config.yaml
num_hidden_layers: 12
num_key_value_heads: 1
norm_place: "pre"
rope_fraction: 1.0
attn_scale: 0.125
bias: "none"
parallel_block: false
init: "uniform"
optimizer: "muon_variant"
learning_rate: 0.0028
schedule: "wsd"
max_seq_len: 128
max_steps: 6827
dataset: "wikipedia_en"
MLP neurons of a small language model. Each row is named by its layer, matrix (gate and up: input weights; down: output weights) and neuron, and shows model dimensions 32-127. Each number is 128 + 32 x the weight over its row's rms, rounded and kept within 0 to 255. Numbers have three digits each. A neuron's up and down rows have the sign that makes its largest values positive.
After each neuron's rows, "fires after" lists the tokens most often just before its 100 highest values on Wikipedia text that the model never trained on. A number after a token or word is its count.

L8.gate95:113151127160222140117119103149158164129110097097127100149106126089124091113078144098103115123096078130119109059158094120139078105117158092111130159122095093161136097184061121128095126149127093141110135147090113153094077163110132084127117191110169099119091152099115196128062149084130092166
L8.up95:132162074152066125101151091125077090169079102132141138159113086110118189112086161140094126028156124131075068135113141146116146134085143116080107105160103149073097097103123138074117124184068137131108173162138154115108099098105107145135138137120111165133128093105146119062091143126144070157
L8.down95:132090145113178109144129100105165084159098130091106147100056086103096090120098131152128140147147057110117155148142122181117121147122139104104118104157117103088124120107091091137157071125162081128083117097210113095133160172089099138117131146222126132128187140124067079098108125095086079117
fires after: " " 75, " Ex" 6, "s" 5

L8.gate330:107142164179136111138111082152117122157170120114122106168110071100150119160161103115076090160142143126138071124201137138117081103139168121130116122092196124147139055125143105134088173165062182104117132112171112106096167106068119118057131147066158152125153122123099212108131160185128137126
L8.up330:099102161136105106118125108088120134138118154145117093142091064208151106116141074100108094120147114094117113138117158137092170167159118143086084152153114122136098179129089131139142167169096131210185107119094108074150108121094055124069159075116204097075115105125140182083098108142130130161
L8.down330:080091177163136104134140075091090144088107143085116168118204073030196133104180079128069122165095137091122061145113108160115140080142097139137131126084179158062128096136137136183099170130169188143104104163130130134151173103146085119111121135116159114112136122106139164125115142173145102064
fires after: " " 54, "\n" 16

L7.gate48:113123112170097080122156038098142197110122089119118085080160216137105105061157098151096101149112067085112157147094131142092102101113114105160232126162097107106143168115076105127127157179111183141139124109188161129144149142104179096101085159117158104084099110085124112115153137164152152106
L7.up48:161178099076197115137118113147119110079108053114109138129148189154124117145146103111184094135189190098139097138077136143104135148096099110138140153130120205169092140149150129142123176157119148116123078193191176141153145172124151161126127109117163090106167153075163112165142162152102073123
L7.down48:127120172064128087154111097128177160158119131117069092171095153128132142166175112167175124156188124118161139187111159166115092071104117192106139124190128157150171145117109116107116085157121142126165168171171173124163062112181195115094182147133181139119144131104032138148066137105178132115
fires after: "1" 17, "-" 12, "8" 12, "ō" 9, "0" 8

L8.gate526:170173116158117094158092102085122110089095099115113147106083131167130139084126122117121090137128120144136166110132079140148109097125147164140167169138113145144116174080116111176161146163164136113116147165154181099178140115149126094074080150031133123104098137083137155086144094165124173145
L8.up526:137140124179126109153155074100186131127072095094126118124120111144162146095142102104178141146152108087076144155132106139149125112143167128139141158106116121132120144135145013113136086127143120106220117167117052138181077076133089180094081165128113099077150049111126148141161127155169143157
L8.down526:184172146212141111098092112119052133137110182095097138075147125134132122119083102103069124122147107157123096117160075157124176122155115130115149146126081187106186191106099116149156153138124104126154154117138160150150114183085109111132116092077162172135150138117112139088074140168123138120
fires after: "0" 14, "°" 10, "4" 7, "9" 7, "5" 7, "8" 7

L2.gate426:110145135164139148135083168110121164083108202119120122133162139179099153100171170096171137099093100155167148106116158103160080125109084096097089092153157137102082071116111098150158171101134123131060065121130116097079067116079114080084137114103088185077086166111112144119094116137105164145
L2.up426:140123156093142114103142096085116134172170117134147128095139077090120095102221139078114112142105185192168133177162133180154170119158121133103128095145104147136157155125112142158106161120132099115130140105106125098121061117127082158095124113145175127116156020061174100133109143115121099077
L2.down426:152121155193149105161103099134168101122147049086186115134140123118075144085140102138208068127092122122139122163158163094069110138128121139118114173192144131146140169115147142126154167109141181152118192100133099116157145180096153174129139104158129125075152161132160129141137179104113155174
fires after: " " 82, " re" 7

L3.gate428:166137161047161173118104130093162105137127145117126108135099109097150085137133057155096136139130157127126126153104147165219150108131161163130119095097112115104131172166145096134136101100103180140137124185178179151145130136157092109135111153094103153199075125186090095091095116135129116088
L3.up428:101184107103125168139101126175159116130147082118123076157122147176125187128062167157120158163176150150110141120176169103125122140154108174129159042119135132094129111128145165122068084131145164134130135104085192116068129085168147160122178207109134083120101129117067078124122142180147177183
L3.down428:125134099124108160202068147135144202126072149119117088157159181176106159158088105158110123124129184113150163110120115135096168083130124162116195151204165134109115084128136190089106141160136109085152085119128105096128080067134181142105126083134162158116170128111116149161174133119084146060
fires after: " the" 42, "," 7, "7" 6, "The" 5

L8.gate703:107112166095120132105125128148158132123186118153145116116085102196156142109163092098047170113127135215109149105161135165143160148140156093131093047141080130111135122162082159127106153179101109153110174124081122089139090123185103160157170114103090143165126082141126176070125120138092113174
L8.up703:192131149140157108159131142179152094106091115132062139145141090181093091124149158171079068133151127139116143100173135123189145127091176093146111067126171148142173122143059143095092138124116127177206163125087080103129103139160120153115122129109171096099144156126068170132071090135104085086
L8.down703:093141075135102178149097121090168109108132084143113166096147149168221114056130107106074139133139134099171107153098162177091154134140098132084112123202137113136203106179107112176094089109118154102065099168156144145093109167128100102177198168178167149109065138136220130101104116175143125175
fires after: " " 52, "," 9, "." 5

L3.gate405:131079082153156097149069128179193088112121131161085136087108110162113143148155050155122080143123143109161148112162101110142064173108103110118097181171181159160088114125119140078184100128127126185154127126182162114163143115143082095099110102073096120163120106089147100120204161099069076104
L3.up405:113081138144102131131119115198133098093097172115109163109138120151118167130099041109122113150135120152177160157161116133135089137104135073141099164119185131159195077129093109116147091208107129152151133136153130098128132137101055063121113114055124147168131135111137124160216141153120142109
L3.down405:123109113127116145129088130142145097164084146102165137136082120112146054166086146161152082077168182089167132147118114135109162134131138121136100121125115134179045116183120095167163125187127133100102081129130142112122152141117132104118083164100185114082129130168133137118104049130143110151
fires after: "," 58, "s" 8

L7.gate35:132137096152125099138085081105061111155155154115143118129104075163160104080114165103151088119097138088184110162130097104087069149104133144115095118163121105111109053142111102154049144139101136099152068087087166102138166122110195189099122101109160145108109087180072122208162150106151144106
L7.up35:110107156168119139104158113124112099209165161087161156157083114133133107114066212086109143123113116194145139119136138124097120181159154104155116147157130128159149190106075186134123131131118143144103147079159147160101177165169115200096150130107125107096138077111092100107148073067173096119
L7.down35:140139120106149093178130108192095108105096129098089100181118138131119094109121159155148067139135143131221108182092144100134183158162171129131115106130139143152098121157166155159137083150109161065133089124078141120154144124147134174100177136168096073073066124106072119121096143112161166146
fires after: "==" 31, "===" 24, " " 10, "-" 9, "s" 6, "S" 5

L3.gate495:159113135113137156140124107103096057160149085159135140127146081064157112122154103111128141127129155070077137091188115087110128090093087161107108110138148081142145102113111109124067086163129138112100148191134136155126068117236116162075166143168095139083191173124123192148142116076102090103
L3.up495:087164180176113078148180114131185070090138124131148106143154166072140111113156091085114111125141080145150129159131117128122105081168126097103128107106149045154140126185121118112056105118129108111124165173060105109128077059199135096146163156178139115102151120098169130097079137151120138093
L3.down495:140178117123120094117157203154188153107099126122193088106134137094112139155149177092125135085078132064134078151137113184029107092123155078164147085115178121185105113148096138119139089096148156104083148149121053130165099122116132160126129165140168137110054157138098150121058131136148198110
fires after: " A" 17, " one" 12, " a" 11, " some" 6, "la" 6

L3.gate530:128110126143136141152124136120186094170163169145089103088091104171164133093086143100179095114148129114060089167053095097121173094082178102101118129128134147159129148161101125140152091107077102114125139115089156134150118145143067152122145112056076087127198150105120136101096146114091089174
L3.up530:101110151118144116103116103156139122104117112106179092093178213115131091110140153103088141148093170190097123095150187146164148112165094128167084142079157143091154115114159130184087095127166141118128136145135170095165120105122137137139138146167143155136071071144048135098128109141072159104
L3.down530:120174106068150130081147155127118067149058154154139125159143100171082161105109149101132137089109141111161182126136194110112110157059136131141148088115067177168151148096104078145162124095131200185113093114162164160146105068114093126063124140117136080100124170148092136146186151155117154152
fires after: "9" 14, "0" 13, "7" 13, "1" 12, "5" 11, "6" 10

L8.gate304:111166107152188155112105090122185154125148113202151117169166167120147081118121076111137145144100197147106105115154177155163085116087138086055140136165100113123103099167126140100136158068113080145066167138113135160076122072128118124106111112148141156135126077136125164078092121153107112121
L8.up304:158132105081138138166090095114045153142138106131186136091160152120121143152155145184095129131146136121128136147172132157153137089104142141132173125163167144138179128168139172110083197165085086087141117168116158051067110124087115099124145178093157134079115162104097118185127139138118151141
L8.down304:146122073115210110085126097079141168173095115107134107108142152150143134123093138117178121179140181086128134140131133186047118110152139130092139058147080148106123104084124131159124141051155159047128119132057102108162125148101129096131078102181163087103115113118152059111110105097122111152
fires after: " " 69

L3.gate662:205099127139145117123109071090060114147158147141164126105163045149082060142108202127118085098088112128146121083096087149162081117128172141137120134121113139111061092152106062150096160192159090097074119122172156114122146086155160115121123140095185165082115122103071162160075106109111077178
L3.up662:098173105137121119106044058207099172169110151158153085140111067163146117119117131116128137194158155076142147148155104122136093176114148096123103127133146121147133124125069133154105117122186125096166104186123071113143059105108100163146132080166120085108109142134120129182152119103147163132
L3.down662:141139081147108144212122067148069181158082177184118094141149099158134144158111140125133173145119159118142158165074137103118147141086118121111130133167078094178121122148128116182101080056108106126136115191160067122082091116123069182144117092141121109095135148166141154176123153168124121169
fires after: " " 48, "-" 8, " (" 7

L7.gate109:114182117094160099137144081098136177110095080134097170154096129110154097102167119107115106155109129181140081156137152050134134163101112166131115173123124108116162158157084157121099056156117126139137158121145144125155097089092143145084165083181144119109120178156032143168085195085142083128
L7.up109:127097128143092142114204152121117134136170078115138109136145161135150128095084115162159104137106129139135185145095129180187091150127149126099161168132073098162136159115113120152133151120047112193155069134138205084120128126069124161079142108138144077117143131145183174053149114128138102166
L7.down109:134143116147143140173103119119146193105113158159095113168093142151167110138160126146090127131132118158119085126162093167116141106111130163106105096106149150151118134074077122189131093133109180133066113127148168166101146113104077131131109136161119184157113135110105114102097132090179159121
fires after: " " 44, "1" 7, "s" 5, " Score" 5, " L" 5

L8.gate369:074141131127108086116087096139128074144142165124120079101139074130155094078100121136127083098156154132089092128102136104100095109187154117094116106116066162142099133161126063142091086182189151125128077102100215110126095158105093137071132116169158127118160120083146106084147098157176152104
L8.up369:076131094137070163117136102158132112128122131073140100153157137090114121116109174078094096114123109166125094151132129106125118131198145128133157106125148134084141106149111122160132094154118097092175130139116152102106079134134107135133122134225197175140117158130098091151136146111097149100
L8.down369:115148089158215108116137106149139162143130141101140097116128111099071153127166131176120114161159124142105067113102103127176075110150125143198133168143098077141073126071204147142125151086133161168131133133066087104126119118171114149117057098100177147145142016130166151103109135189067131097
fires after: "0" 28, "8" 6, "5" 6, "4" 6, "3" 5

L3.gate188:202070161106167140055137168093141203113189152113126111125123134141132101143114128149150141113138116129129109120148104102139115096123106084163094171106121090134142123098102136153160149170189172148149093094166133107094199150118210164144151111197139099088137125083099073113092145120139174152
L3.up188:107116073111128145089149122126132098136186176117178076172124157071128157083127109134058155136175072141150139108114120105101130068146133091084180095127144100185146150072108088134140121147130085152167168113127052169116107171163130085104105120097151087115169078152118099115121173135122176116
L3.down188:129147130122131113115104153066112145123121151159115177130130114151130075151152148101147117126119097086075078104143143065165112174163111144124096155139072095134106125137147152100135156104136221115107125129177210145069142151157155136145141121143131132116157134128125165177180156092106151195
fires after: "," 45, ";" 8, " b" 5, ")" 5, " c" 4, "\n" 4

L3.gate732:117117192143161154064090073165108076132133128137123154134138129097155132111103126098125149131191183089121132136110211170101094147092105145109184120119190101139153187143137150155149138130129152100070107096096122117155065089128113091099155185097128156111149171077086149132126141134154082074
L3.up732:186104157095109120144126148145087151124144154123140073115170115105097118101059100127124064103125141090115239135152113122077131095140105131122162133171141132082120155151121123143204124072094105160161117143093165111116119125066133106116139145102083124130063132087178097102158072188149131113
L3.down732:077079123130163144115170119086111166111140113159131129184106103118170116072145077108084130113169103091197143139233119148142142073134180165137141089110099122088036155095151160152169093172139111108079161161129164108092112181141071111154106165071135097095191078159145115166158134121159179136
fires after: "\n" 24, " zone" 11, " that" 6, "K" 5, " Born" 4

L5.gate400:165115133170139071124061133120128149109136146114174142148121068116137131115100157101100089180060099098132151110205119199123144138129115084130073126111148214140129091147076113168115145165113105171135109038072138111095151153118119100132121151159095123156133115120098082140146142171137121158
L5.up400:137197143152180056153181154129139046087110145144110139166093099080149137116145170197075085112133106064132148090123143160105124181128113142106054151139158126145151134098096146092132107115158113150176151134056168108083173127063142154076074147119093179129146138125099119172134147132103136172
L5.down400:130090121126144096103163145120095098122154156158123133185132150111163108099125143110113123119121158066043145131174087125174095140154118166190107101113105121143158136123147121081164133125144113126128154130137078173092138175086165132096121179139143182044095180138141108100129199159090142140
fires after: "\n" 48, ")" 26

L8.gate233:120114177124097113141144138153109146168154066181121055084162138094105095053092110104115103032176103153096136149091169156136152101102125124167146068122123069190113111167156117146135107108084099162103154087215101139146145129144119137123107073115091172145121150151120078115129171150185172162
L8.up233:132122206098121095082127093114047092137040117113113135117153104090095160178147073095186116145133130115078153151102127081096114154130085144142171114162138104173140112123108082127099153163065126193135160178101144093106107106115105089154111115121126133078136137078124081167160163086070138170
L8.down233:120071074105128187140140173159071119108135129123129166146124130131148168168159114156127090086119094161103151119152096178107131126119107145141138090098107146037140138083094116144180129121134049149174105143065090105152134156087166091071183114136124145141113214139120127173050148176133153093
fires after: ":" 32, "°" 25, "," 5, " " 4

L8.gate60:113154145162136139170136149123114106155175184113121137126141188133113095105027128110136156144142077162117162117157149138132127140060101099177097073211097164122093099154109080095163123124148176184097110138133114111145149123110072103139131130102135109112159132100078135142172143108142068153
L8.up60:149127148102162156092053104143118100127133124101144103145113156124199146155149144097138122177115105122157120103124150127159111089113142173163129160129087133131129083155155128165138103108103189079096121161130124141104122070095113085167123148113151170131111143139142139164195181168108165156
L8.down60:118167163127151120096149110168144089129109128095138111124171134123144095102173075146089120140197139124109149156129075099128202178089084125101156146138134095132094104106078169106121062181104157168183128146119127135123097162093113102115129142114130169129158164126133093145125142150163097086
fires after: "\n" 64, " |" 22

L3.gate340:142080162194148114117130137125125127145104119096136136094098149159131136134094137115102164078144087132138120109062144117140080197105200120122087114160087160161131067120073122178106113143176185096141130125153114175093094067131142090170100132099143091122131107131064129122081115102119117101
L3.up340:161149161153124098088121112101151123168096138132137133100086113110114183105100133095132176126158101106175088141089160137099152162120138160129111104141136135133127121109082161103188132124167125110122148081143102166096109058149131151116160194132153130098083128122188124126103057122142154152
L3.down340:114118072132091094131130154136122100166100155094130097116179143143180172161150119131094132094158125134118170152120083156102088122164093101179173085127096087095092129159080103148129112145149112158194124141199120160117102070130118092181182146095120179175122116138147135154052090080132143104
fires after: " " 38, "-" 14, " re" 9, " \"" 7, "s" 7, " un" 6

L3.gate31:109073109116141172125166097132106125110134109137049111147064085124166154090110116136118143111175170111166098162118105117158160133165151146140134107095188138144115178132111105124093096148097157104094166199094161141119081122099185078128113173121187068136101152169113175156115126077198100117
L3.up31:116105151085173146173071089123122157181142106125113158179160097106134146099147126170050119153108064147124107124181157133170176108205177159073107142158138128166150178109146116102125141035111111073093088133073121091094114157127161144114155124119067131138208064091169128081147173140135118159
L3.down31:106087125111156119157127120151148172092131149156123106171116118183143138089116144160133166171131186130146106153122167053183198122206162137105100086114170163198143098121099109097112120138146103085101123147099147099119149097100139077097078093130089061156114110155133184098141137130131135095
fires after: " " 36, " the" 11, " The" 8, " (" 6, "The" 6, " in" 4

L3.gate746:222120173135105097142142100139154167140136183068156137078095182130125118123157103133111148124063102105103115122094138082189138148113152106126142127170187077125139147084092120090138127177134155116073105140143187171122126083104112082115136147161123153129163127152119037169134099133144108136
L3.up746:206136117158097098180107159035140181221128123124131108101100160120111109167127097105120133126083100068113153130095111112168141135087107111121101090162054092142120123074120101125094102140148121106104147095126111161122126119138067097108102123177151141090105142129037096123122118168108088163
L3.down746:079149073159157152078184115156126126105117139124110121152137073104154158118126108118181185121136154114179153146147165139047130148136115173127115126085118176166116151125136152181159133034110098173135174144115104164128115158162151114139099115032140097178109163055098177107124130088103147016
fires after: "s" 34, "el" 5, "as" 5, "As" 4, "G" 4

L3.gate806:105109145144143091136101151100127167133124173092163121139085106106161150141128089112124099162101102135108154123171132093155117135138161102134154126201141135129195139115132134131123173129167143146116140196085167106195149084161108147124116130094114139150130155190116151094145099233140115088
L3.up806:129162126184107082198157153176122174092131140109107099149120143168134152154120122108094107132136084153156127158090122163185082143126114088132129157146124123103132118115113128126139227089114116124112149092098173112196124107065162127077120111104115089083082118090082056192105118111143139157
L3.down806:113136116070062180086095092103143134099141128134152128154149150113082083126175151172171149085152069080180171114118086121131127138041169163134081180086129148165159120208221144131175120173169130157116095175131134167094117127163113167163151101083148153178197149097134111102104127130157123157
fires after: "s" 39, "S" 10, " number" 4

L5.gate286:091053174149116152080154086108157136184121164184120175160140117148145095089121153095070112131161098189143107158116133130154111087163121181123128157063112096211152126150138157105177176189132156099137109101043135174159109128085156132162133139189135116131131073104093079131114154182112115082
L5.up286:142176146065176109081150144109168108111049130173074109137123095121066151126124041094091112164116136110107149134163164143121162154163152133142198104136160059138130127091117118138188114154140160087177087129091144140127149083126107113144146180141162128117173029132076125183137129174125081120
L5.down286:142138126095130120142180114151162117094108126138152110182105132105071137143098126104130142141134137108114142115161182109075105118142137165128173100155137096113105120167118116138079104192122116088147099121146216146181124122161112114139185106132190110122109177108116114109152143145131159205
fires after: "," 21, "." 21, " " 14, " that" 13, ";" 7

L5.gate574:077102156126143128106140120132100115216138203156069138140108141153151082127102109050139151134110077139168135115175132197073129109160150131119131093082142131129070101109172112144092158125095154133160134091083061055138091113151065118078089083137100129117174158111076096102115121139123174110
L5.up574:122193092093115099125129139219088109115122123135172088110092137192124104101170162128120143129154086102126127056110129121091110164111113132128132136184182146111169106154120134117129180134071222106147124106167133114188056118099149156091167153107133116151109156095143136153091183153143115124
L5.down574:150139088121157119152128142198111150119139174126106158117132139113085131133181087162120153133103108103108144088140214131135087121133083126124102095137095196082166077196108125122155141081115189159151171092014110143116097136142123142122098127149120155144112167123121107143089156101181121139
fires after: "\n" 100

L3.gate406:122085120101095134159118203094140133089093125101103080085123114086052172164110170133162176177143134157148091198151072157152151038156107079157100079133142132154114189126168175142103171130127118107116117117125137118180179111134124134105112128099134104128088131142139113080094099128157075110
L3.up406:074098110139105107161161176114132124126141137126166119076100151166083115172144183117132120115122126102121152174144139097116140105152109105116117063152111154128152103110128121181095110129079108126143131131123124139126113134055088150032147092114144133082107180133079114124115172163141077097
L3.down406:104077148140218101103123110188127150167103126176105172143098103089178147212144113164092065103157136086107158159119134135114067067114121144171135162101135109143126109098139081069106069183126123095185111131114161182131150037090141162116148105098127134120134123153142181128146074138163199152
fires after: " was" 15, " is" 12, " were" 12, "'" 8, " are" 6, "b" 6

L5.gate201:141060112097163129160126158148105130134161128131134126144142090060108104119138062091161140127164090108096144129124096177154133112144099127133129156175157115102166149120147093149138147134073154097132131110118143045123102077133180163136212092112148127139228151180100163120164128171182178179
L5.up201:144089183145121092201128065086146136062089102145120099081140083090153164106119124119106178144102161132144157165106121124087125095069083135159088132154135113165167079147171119118140186156133160142146132146145097119129083098113082137112109144132123116148117160156128041158107097090140158094
L5.down201:132115151177137098150157120118159096114136164137107131097158120114125177083088106152113133144047135099077122118107125137101201122169067131147152120149226137148104181214119107105142102081158128131172118149090134129121126126114095107053143163118073175102131097107113081180157103107153130113
fires after: "," 20, "′" 12, "°" 12, "Population" 8, " |" 7, " Votes" 7

L7.gate495:156115118092165134127076089158178134101113094138048193146106145092134158121107135172165124115109160111131108098101136171165110148124160163099091064121118113102048146111085157147195125086159120123168167175142095127124170092192095125094102113136132206135122103114117098090138179142068096099
L7.up495:138062096141136120185098098129132155088126195160166069109201125103142095129101116100123143122219116156125131129158129133113133114121079141131180095131148119113075115141143136193148132192081161139131077150135159148090126125123113126132149188112106123145112091140165072169118166145164103112
L7.down495:093199118125102130128123156136118168164094154098145118148137134182131081151095096084150149116137121080160123102183175101118154135089145080098110124175133099164073127171152126124103163081135074133069133164135133126109088159169162166113123140122103119133142164107152133058153100168142144121
fires after: "," 31, " (" 22, " =" 4

L7.gate405:180098220154162089155142135083115126153115069136108088046081132127132124106115081145128109091104127100132183108142170165172112114129178146192088123132160099077116129165101134144157149130113109134195171125204125139145105093149139159079135093105176111065166161141111144171148168107109035205
L7.up405:053135114114173139119179124117085191148104108141155115102164115087152081135208121095085114180143152126170160126098155133106171164174105131084142139128124130180185166142111123133073118136125101116129163135159103154193083145135141102052133084113187082133159111121094156096115163171141131143
L7.down405:130099162129149099193162104163119183082046170165109083165117121138144108071095134131121154103100071062151200131123174126161185129106098128122074106135169151135154136137121119135176127146137125097119104084177166103121093143124082132125120111202108153115124180133099127127155102118151144129
fires after: " |" 19, ":" 17, " /" 14, "s" 13, " " 6

L8.gate52:098163102121110099136117042116131098118157134131056111165151082134051104062151152126126072136154114126133111138145118145194138129185140149123155144144161122122131191088156105117148115124133143090131127163082110155157089120090118101110112154050154163158085118156122152132170101125162130128
L8.up52:167175176173128162145142138193100076175078117115138104155141096130220089081124116145164117120122124108093157149128144099120170142114124069106155109153135150140114138167148109098111091140179133136141152175124160149112097144153193108074069150099089136173176180082118163125086146118135209096
L8.down52:138103120135093177170131115110129135104114149109091155124158051076175084120172148153093110099098149106166174100121152146151114144178112120161110096149148134072191130164171114147097134139201103153155110140114126181147036119082111135116142128118119149122103179103164138102120118145120131101
fires after: "9" 52, "8" 18, "′" 8, "7" 5, "\n" 4

L7.gate466:171096123148126134129109089080119153143138103172103182114182138187139110102113127137111080131104099123171137138101104155150116099179140158100138110255085132111085081146143111134113122157139122097091132109110165099129125140116120138098099111158135116101124144090094089090145134157190176144
L7.up466:175143103213126107187122149136083088166125086145119135146128144152078100124144106105176103091100160130099126091087133175128125201136140149103083166125125136087124077124125156152103168130129192115156150162153079111214109121129135155145078089084174140087093152106149068107132183161163084157
L7.down466:146190128124136084134088121164036142144110194139098125109089119124097085166113098130101149125135133150142160117132124182124093185122148096115101098147043070126136110119109145113081092083189158093092120147090081161149095122128141120135120078193069154107067103129110156135108123179119124118
fires after: " " 59, "s" 12, "+" 4

L3.gate660:150087142169193108102113095202073106174125073169178111106165166094134076108070134117082165179152101140089088120136172119119144182147119138116111089107140096166150085194107100111148104096167077155142131060130135164163174114146109147063115137156152188106109125183169140117125180123162076102
L3.up660:100120165194177170085164114145133109112172086143098167127175131100145119151104109143178081079095110136144150176068144117193121128100177118096123084164067062112137105129116176158117127090157169153082147132121102191099150106160160113112128114089112172109137139149113096133156082162157122127
L3.down660:156107128103144122115135164084125047156143090120137034105125125118135128160118092144093132124142157108130129119012173106150132158159100110084127133178042066099113093162154091160119148126108090123102096145175093124110211107178129047104065140103155078143154104103197104135143140135139105126
fires after: "″" 22, "°" 15, " O" 8, ":" 6, " was" 5, " A" 5

L7.gate420:114130217154158107193125059109157134121126110216111096142109102104121127061127089083115141135127156088095070125082111103127080103130163071129142137099075100146124157151152140124099148159179215156130110097157106159129143127204179154078199158102093109134132103149127076099116136146102074142
L7.up420:160104098121196132133145142107133104129108135119102129162131141127120148080125175127106105183140106125091085078172179151138098093162178102055214111170115115135110135152185134197098176135090099120086138151154105135091121113094149112193141215123158113093142176083182157088124107132190217117
L7.down420:101151121124099171106137142143122136115157089133076129137148165153093165097187093110102059139187118140135139080112140136116090064171117113093128132137110093135074139094149124130116107123207171063119168122129089154095092188153127142130191160149155107132138116096117041082125168141157153133
fires after: " " 38, "2" 21, " a" 6, " the" 4, "1" 4

L3.gate354:146050126187116143130110113123157145088124101136095161086130150158157072113070075158148129073155130153074140109118113131161164139092128130116105118090080176146124129163070075086141150121108123175128152135176122106172123124171119165108127080140109105062132138206076092088105172166110089223
L3.up354:143097158151134136171128126128050146098146146137113099088144136168130141133102099089132183078137146114117129136065117134156099043118137131142120157169176116101130133118106142143121148109107149093177108087179120128087126131145101083123109193182070152089081200129113126074113119122125166148
L3.down354:141174186138167143170103078102085090143142158099152143193117183115131160171132120097060144106146137085122107124114075167124151157145125172127121072128158121148091138172140131156092112167145141126132109154045153156106132131108079114076119130061149176203079144131123180100124119096128123078
fires after: " University" 16, " de" 15, "°" 14, ":" 9, "′" 8

L5.gate566:126148168147181159102154168100110133148105151153118145172115106072161146126089147060081082130137083140091183082128118168143177120104153107129129141164160161136133105139107148151145128133180140103127118071133112081123059058101109138133147076068115104114132145126073093122130119170118107163
L5.up566:129145107136078091069068147193150134095143180102135144097063147173154132091082092112131105165140106179062159114129143128165133200140121117120104083108080151100155113120145154126109143123143113096150176177089169162086111116083134136175140085138097134157118104069117092163133109163150142171
L5.down566:120104132095191094140140111078163124129174097132117102153070118134124128110132104132165143135094236109088058152139149135170097194124057125152130084137178094102146089154149092073132169157035089161143098122097112132110125160101174103126113120188143171128154161153103130170185153173103169127
fires after: "\n" 84

L8.gate828:088134165131202116113173152124157064104189143104067122103097115122140127155113138091131116178062087114179134110155109137128087139107152122082179075093103139167116152125081132094132163122119109156116095094088170081068193137140168063088101152124060170123188094151138126152141144141079092172
L8.up828:133117163206143132084121151185120114153119113105174139117067113150124142135071108114105175117053125162130079086189195139118116147146149150174090166140144102160112138197135135120157116167135136198116093196116095097148123089108118158097175111191176132137176121165121103143118128104078108136
L8.down828:167105134195164097051132136171128153113111135136142180121116087159093125108128034165056138136113101115085129125172143125087121120137168112153099150174177089079144158187157178113066093180175137097105103124129100152189162150111145124164148158118169094113166102142115119162112130150106110122
fires after: " " 90, "–" 10

L3.gate296:110124188168087129090115094099128121110171107147135100120119153094147107137121106104109175149170164173168114109119073108074128181107091108116089052128093111160116070122050108135078139152108144110107118186105131106128101207098172049155143124120154055123141171134149150114132121104144175174
L3.up296:127173126152123062108170113070118072142111124158123117126111127129104140154126159130093161132149204103144129147131126108119050111102140109123129119146154087138189138233111135151123133129141135125088162199137103095149101129116082075050124112098175125116173074093108107136112059117153160136
L3.down296:149132106074138107140105206192102105154114125178110124151195121092095096080188165151123091174154115111103108072143089146138112133079097146131149143120114143079093120119151138139108134125097163108142156098149143093109154114075054129140124149148222150076120140159133119136128147118135120093
fires after: " a" 19, " A" 8, " an" 7, "cre" 6, " is" 5, "ru" 5

L5.gate63:098068123189110118157141156061107138155090147177093107110134123133147127121191119140140104122173128136125125147132175101155129176105106142109165196136156151100095147083155152100114103179109181083148130091130073101151156147103066151125123108130147156112192140142078104159132146121156092139
L5.up63:131105180185126105155124098133133152137094135095142069098117112107135120162172095162102109209131127198118099203146185085090111162159049128135101138105149157120150139096155161117110198196113085140106111135188080137164109084105113123103145090116155074051148148159113169108142087184081141153
L5.down63:161122098131133162111110142185093104168104113120141130146133192077099067164112163152150084175156145083124180125147146117124110138160173035067094214141159127156126123138190139112112105087082160157083143111114127154201110119128093093143169211119166103109123115076112110066109139110118110099
fires after: "'" 32, "s" 19, "′" 17, "\n" 6, "is" 4

L3.gate791:115055127099125148127095222069122174112093104168165114125182118092139086171152147141178153155122121189133182142138110129146182089131134089158139050114146107126119101102114176084159112172158084123156201130112184188147113102113136085095088126119106139129087123125085116070095118165150097138
L3.up791:115091103077115132123146206104116142134165108164189063144096154151094152147135082160152151154127168176191091146149132138128120066121124087177180061110125129135140127156112180111110125140143065085145098130160120112097146108072114070125115128083121157141122159121109155155107099142135164119
L3.down791:135139110188148133173098085123108097094088094108134147127144136121132127157132128115123168126150076126112148112118126158074101109132148155126111116113182144191166170137149099078167174160119127152150123164054136124173125094187133136117143091151098109115114117141128102143113112131130109113
fires after: " was" 25, " is" 17, " were" 11, " are" 9